MLP neurons of a small language model. Each row is named by its layer, matrix (up: input weights) and neuron, and shows model dimensions 48-175. Each number is 128 + 24 x the weight over its row's rms, rounded and kept within 0 to 255.
Before each neuron's rows, "fires on" lists the tokens most often at its 100 highest values on Wikipedia text that the model never trained on; "fires after" lists the tokens most often just before its 100 highest values on Wikipedia text that the model never trained on.

fires on: "\"", "rit", "ed", "ul", "v"
fires after: "er", "ced", "ig", "yl", "im"
L6.up616 [111 125 116 109  95 143 139 121 137 126 116 129  72  67 134 170 130 178 104 160 131 134 136  94 152 112 131 149 108  77 136 135 124 130 112 192 121 137  94 198 107 123 113 119 163 155 153 139 145 106 138 145 111 143 105 121 144 104 139 138 126 111 134 131 121 138 130 129 116  80 130 115 106 145 165 105  97 120 156 116 162 117 147 151 182 127  91 149 166 104 136 107 129 130 122 134 142 131 155 119 129 138 168 142  90 117 132 100 131 135 107 104 166 108 133 126 100 106  96 142 121 113 141 155  86 150  93 118]

fires on: "le", "o", "p", "h", "qu", "ing"
fires after: " comp", " D", "es", " V", " F", "e"
L6.up49 [ 98 159 114 133 114 162 152 111 106 125 144 129 140 178 131 120 124 138 133 136 111 146 103 131 118 162 165 146  86 118 130 104 153  92 137 163 117 118 120 148 115 142  66 168 159 151 107  95 101 107 144  89  81 103 130  91 145 102 122 140  84 123 152 137 145 102 110  96 149 123 150 122 174 120 134 121 131 129 165 166 130 142 107 167 146 147 126 120 151 107 136 110 122  86 134 101  80 164 121 111 113 121 110 120 144  88  96 141 173 137 141 123 168 165 151 115 120 117 182 105 112 158 149 124 100 112 185 121]

fires on: "ac", "et", "t", " rem", "ron"
fires after: " f", " m", " D", " R"
L5.up225 [ 83 182 165 141 143 113 152 108 136 102 138 145 136 137 108 114 112  99 124  96 112 152 106 108 145 113 185 131 123 115 135 138 162 123 138 127 119 136 123 115 121  81 109 159 155 161 166 120 123 126 109 149 153 123 118 111 144 131 107 120 128  99 123 107  97 117  99 142 153  92 163 165 117 111  94 164 136 151 130 120 145 129 157 105 155 105 107 160 165 176 112 122  79 150 111 143 138 124  63 104  98 141  96  95 158 145  63 125 147 153  79 168 108 137 188 167 120 141 126 159 117 132 134 146 107 165 105 169]

fires on: "ire", "ay", "ent", "ort", "ing", "ation"
fires after: " w", " W", " n", " s", "w"
L3.up224 [150 126 115 163 166 187 121  95 151 129 127 117  98 143  86  95 141 128 144 115 166 129 126 103  70 107 101 100 110 132 150 121 132 104 114 130 142 124  82 112 143 145 122 125 135 157 102 149 148 132 108 148 143 124 156 135 131  96 109 123 160 149 141 122 146 133 145 108 123 139  88 106 149 173  91 107  87 177 117 138  98 124 154 138 145 139 151 118 111 171 104 122 122 194 127 154 117  91  80 161 118 151  74 124 116 150 150 141 109 142 143 129 112 144 132 123 129 104 112 131 133 113 138 150 152 129 122 164]

fires on: "or", "am", "ah", "uch", "ish", "ant"
fires after: "l", " D", "ict", " d", "ag", "st"
L3.up704 [ 64 161  94  62 160 155 133 134 109 147 124 141 159 124 132 137 123 110 125 119 134 154 104  99 143 127 135 150 157 113 146 143 122 141 132 162 103 136 166 177 127 144 148 150 148 123 110 111 134 114 135 194 140 107 145 106 127 156 136 151 139 132 172 136 129 130 153 146 145  89 126 133 119 170 157 127 117 147 125  42 107 149 137 125  94 149 127 174 117 108 144 132  90 146 133  95 111 123 141 102 147  58  94 128 114 128 139 131 125 152  83 118 133 108 128 115 117 109 174 150 105 149 133  79 163 131 150 124]

fires on: "ig", "te", "ust", "erv", " prom", "oy"
fires after: "it", " J", " S", " Gr", "est", "pl"
L3.up33 [144  80 132 147 148  87  97 138 133 129  99  97 129  93  81 132 127 106 138 137  86 138 124 121 120 136 152 146 135 156 129 110 121 131 174 140 135 125 134 136 113 149 143 142 124 100 149 122 157 129  55  99 134  82 141 127 114 116 120  90 120 110 119 143 104  91  67 157 148 125 139 102 138 145 134 121 143 109 121 146 143 136 135 161  94  92  96  90 150 105 114 107 205 135 159 162  89 182 119 143 165 149 117 117 128 155 122 121 175 143 122 138 136 156 143  91 154 134 160 141  92 104 111 133 130 111 129 155]

fires on: "on", " mon", "ay", "ent"
fires after: " w", " up", " (", " W", "M", " B"
L4.up723 [148  93 159 185 149 116  99 142 148  68 129 143 138 125 103 133 138  99 118 110 167 177 142  83 118  56  87 141 108 150 124 188 203  80  94 149 113 106 140 119 120 128  93 123 142 171 128 159 137 139 130 128 124 143 119 106 142 123 130 155 155 121 144 115 116 110  96 147 109 141 132 143 108 118 102 138 129  88 100 118 136 142 131 100  95  81 147 175 112 144  97 140 105 134 153 162 134 147 105 160 141 133 105 113 126 131 133 137 146 124 136 115  76 134 144  67 118 129 134 165 128 128 117 129 121 151 110 159]

fires on: "b", "ed", "g", "or", "ver"
fires after: "ig", "ced", "h", "ore", "im"
L5.up813 [110 115 128 132 151 107 140 108 116  93 143 107  85 111 155 114 128 136 143 115 102  95 115 138 159 153 119 138 102 122 105 134 170 160 116 124  86 134 111 158 141 125 167  95 151 138  79 103 121  95 130 156 116  99 125 121 120 130  98 141 172 107 126 156 113 172 103 132  76 117 136 117 112 171 142 133 126 102 168 115 123 147 141 160 105 127 128 126 143 117 106 154  77 105 128 160 121 176 150 150 162  96 140 117  96 152 146 102 122 114 127  98 199 118 156 145 118  89 126 119 160 167 150 116 121 127 118  96]

fires on: "ell", "ent", "t", "ig", "on", "id"
fires after: " w", " h", " H", " W", "H"
L3.up201 [150 104  77 130 113 148  96 154 171 125 160 157  97 106  46 117 103 128 125 156 159 126 158 150 109 122 147 103 133 156 135 125 155 148 141 117 113 130 117 152 123 133 102  95 133 100 105 118 108 168 134  95 108 142 149 155 104 132 136 101 143 158 146 135 143  94 110 117 144  73 163  92 129 154 135 138 141 169 104  98 143 109 126 136 132  76 155 148 153 115 127 144 127 147  78 154 150  77 142 187 107 132 149 149 102 132 151 126 132 117 151 121 146 172 141 103 148 130 108 115 156 118 126  77  91 179 137 114]

fires on: "e", "i", "itional", "ince", "ong"
fires after: " t", ",", " V", " Le", " L", " rel"
L3.up946 [164 120 175 103 184 113 162 147 163 128 122 123 164 153  99  78 115 154 143 119 145 133 111 163 127 124 127 165 141 129 162 122 116 133 143 140 169 123 137 109 127 141  82 117 120 108 160 140 124 140 131 142 109 113 123 149  95 124  98 159 138 120 131  79 136 122 139 129 102 120 132 160 136  97 170 123 156 158 103 130 125  94  96 176 163 143 106 149 134  89 132 144 123 119 132 105  76 134 162 117 138 162 106 137 144 135 143 149 161  83  97 122 135 125  71  79 126 144 153 122 126 155 178 150  89 135 123  78]

fires on: "3", " II", "op", "5", "1", "2"
fires after: " ", "-", "m", "ro", "/"
L10.up592 [113 150  84 104 125 111  78 159 149 119  82 148 151 144  78 141 140 138 128  89 102 108  60  86 111 100 114 118 138 146 117  75 138 161 144  68  82 102  82 130 119 114 133 102  97 122 139 150 113 137 143 160 147 149 136 132 100  91 130 116 140 134 141  80 121 121 114 126 122 162 125 108 155 149 156 137 114 116 105 112 127 101 179 136 110 152 153 180 116 122 126 150 132 123 111 174 122 143 141 158  71 123 115 156 110 150 113 121 102 158 143 113 127 155 142  88 139 126 114 156 169 120 152  80 141 136 111 132]

fires on: "1", "2", "3", "at", "reat", "h"
fires after: " ", " (", " g", " A"
L11.up520 [ 80 115 142 111 120 105 150  82 128 156 108 164 140 112 101 102 100 148 152 113  96 127 100 129 147 124 108 110 140 136  90 100 121 131 147  99  99 148 136 135 159 128 130 129 120 173 163 141  91 160 121 136 122 183 128 132 159 111  54 170 114 136 158 119 138 143 164 145 128 128 114  98 175 152 133 119 117 124 124 145 114 103 153  85 146 130 151 183 180 113 103 110 102 100  86 111 135  96  97 145 108 126 140 134 134 157 138 138 146 156 172  91 113 176 167 125 163 112 122 152 153 129 141 112 137 129 116 125]

fires on: "ort", "ct", "ict", "ro", "ire", "ig"
fires after: " w", "stru", " W", "w"
L4.up791 [111 151 123 155 145 151 146 148 154 130 118  88 116 160  95 130 162 135 130 148 146  69 137 102 120 134  99 120 115  78 103 144 145 159 147 108 114 129  95 117 143 139  86 137 142 180 129 133 109 168 106 134 132  98 125 116  84 153 106  99 142 134 150 110 149 138 114 131 117 124  94 140  86 133 141 156 126 125 115 136  72 134 160 158 133 159  94 124  88 101 128 172 140 147 127 152 128 104 125 145 151 158  91 127 133 154  72  87 131 136 142 108 160 120 126 102 166  94 127 154  89  82 141 124 133 123 122  93]

fires on: "e", "en", "ont", "ov", "ome"
fires after: " t", " T", " M", " L", " Le"
L3.up761 [148 104 128  94 150 130 166 139 121 130 141 110 141 118  87 134  98 139 137 155 138  97 131 123 138 101 123 137  99 102 144 128 153 150 158 118 139 103 154 117 150  96 149 128 143  96 166 146 123 173 157 148 141 104 136  85 132 117 180 160  86 162 111  99  91  81 177 165 114 113 101 136 169 123 140 129 136 128 113 156 147 108 103 157 119 132 153 145  97 125 148 156 160 121 144  88 130 144 147 120 105 147 140 128 149 190 169 154  98 128 121 125 114  81  96 175 112 137 147 117 104 132 158 136 167 121 159 148]

fires on: "k", "st", "t", "he", "h", "eng"
fires after: " A", " U", "all", "at", " mat", " m"
L4.up400 [122 109 132 126  87 187 130 129 147  63 107 171 126 114 109 143 138 144 164 156 132 140 152 125 139 156 166  90 125 126 104 131 140 108 119 148 141  96 102 120 152 176 114 118  99 105 118 104 171 147 112 108 132 147 159 136 129 115  99 114 135 111  94 173 119 116 135  98 141  84 124 147 187 125 157 138 130 131 132 107 123 148 152 135 104 137 137 177 126 165 165 112 126  94 113 118 116  80 137 110 131 167  99 144 141 154 130 153 163 122 165  89 137 104 145  75 108 107 162  82 132 101 158 117 155  80 157 128]

fires on: "ost", "ut", "ern", "ourn", "l", " Pl"
fires after: " p", "P", " G", " t", " P", " T"
L3.up613 [159 154 114 102 129 162 121 109 157 109 113  82 163 126 115  73 152 106 120 141 139 129  91 115 134  97  93 121 149 164 109 157  94  98  88 124 138 137 143 157 135 169 119 115 121 130  93 144 105 109 116 121 176  92 101 118 141  71 144 125 123 155 130 126 119 129 129 166 122 115  96 136 118 136 194  95 128 195 127  71 149 150 126 134 160 139 159 124 140 125 107  87 147 149 117 115 123 163  80 121 139 132 136 120 113 142 112 168  96 124 166 170 103 158 142 109 135 103 164  87 166 148 129 113  93 114 152 110]

fires on: "qu", "v", "p", "el", "to", "o"
fires after: " E", " e", " T", " F", " sh"
L5.up165 [106 138 132 147 135 179 153 114 120  83 150 159  77 133 138 100 139 166 120 106 143 163 132 125 148 160 193  93 110 111 114  82 127 137 109 164  88 172 153 129 110 112 103 137 115 120  95 123 129 145 125 138 133  89 127 117 174  97 135 104 112 117  97 135 111 130 100 112 121 158 112 106 143 153 118 136 112 145 135 130 151  89 110 162 112  86  86 136 183  95  96 144 137 125  80  91 124 134 181 144  91 140 104 120 182 127 131 139 147 102 147 143 139 144 167 185 146 132 154 160 115 129 130 123 151 130 113 121]

fires on: "inn", "ig", "ir", "ast", "itt"
fires after: " w", " W", " h", " e", " H", " l"
L4.up702 [118 133 126 127 130 157 127 135 113 111 146 106 113 153  73 116  92 142 144 117 120 126 113  99 160 142 111  65  77 179 147  93 131 120 120 175 149 125 141 147 105 139 123 107 145 156  99 135  92 157 122  77 146  79 144 129 122 155 136 145 142 140  98 115 142 145 119 114 111 111 128 136 122 151 106 141 123 214 119 134 107  88 161 122 119 165 151 147 174 151 138 131 106 119 111 153 105 122 112 120 148  87 161 117 128 162 159 170 103 110 124 164 139 157 129 111 152 154 143  91 123 123 130 150  95 150 127 126]

fires on: "am", "w", "or", "p", "om"
fires after: " D", " d", " al", " St", " B"
L4.up54 [138 143 108 152 147 112 150 157  99 142 154 139 151 150 118 149 122 107 129 164 145 126 123 146  99 166 147 124  85  92 130 120 155 156 152 155  91 128 119 150 150 114 167 152  85  81 101 123 117 139 142 142 144  98 166 111 145 104 190  94 121 111 136  60 127 130 116 127 124 133 130 152 183 173 171 127 109 146 151 126 101  86  93 126 139 108 107 139 115 100 130 164 121 113 124  93 122  91 124  99 138  98 108 135 117 118 119  93  80 130 135 139  67 128 161 126  76 122 147 126 140 141 142 105 117 111 158 133]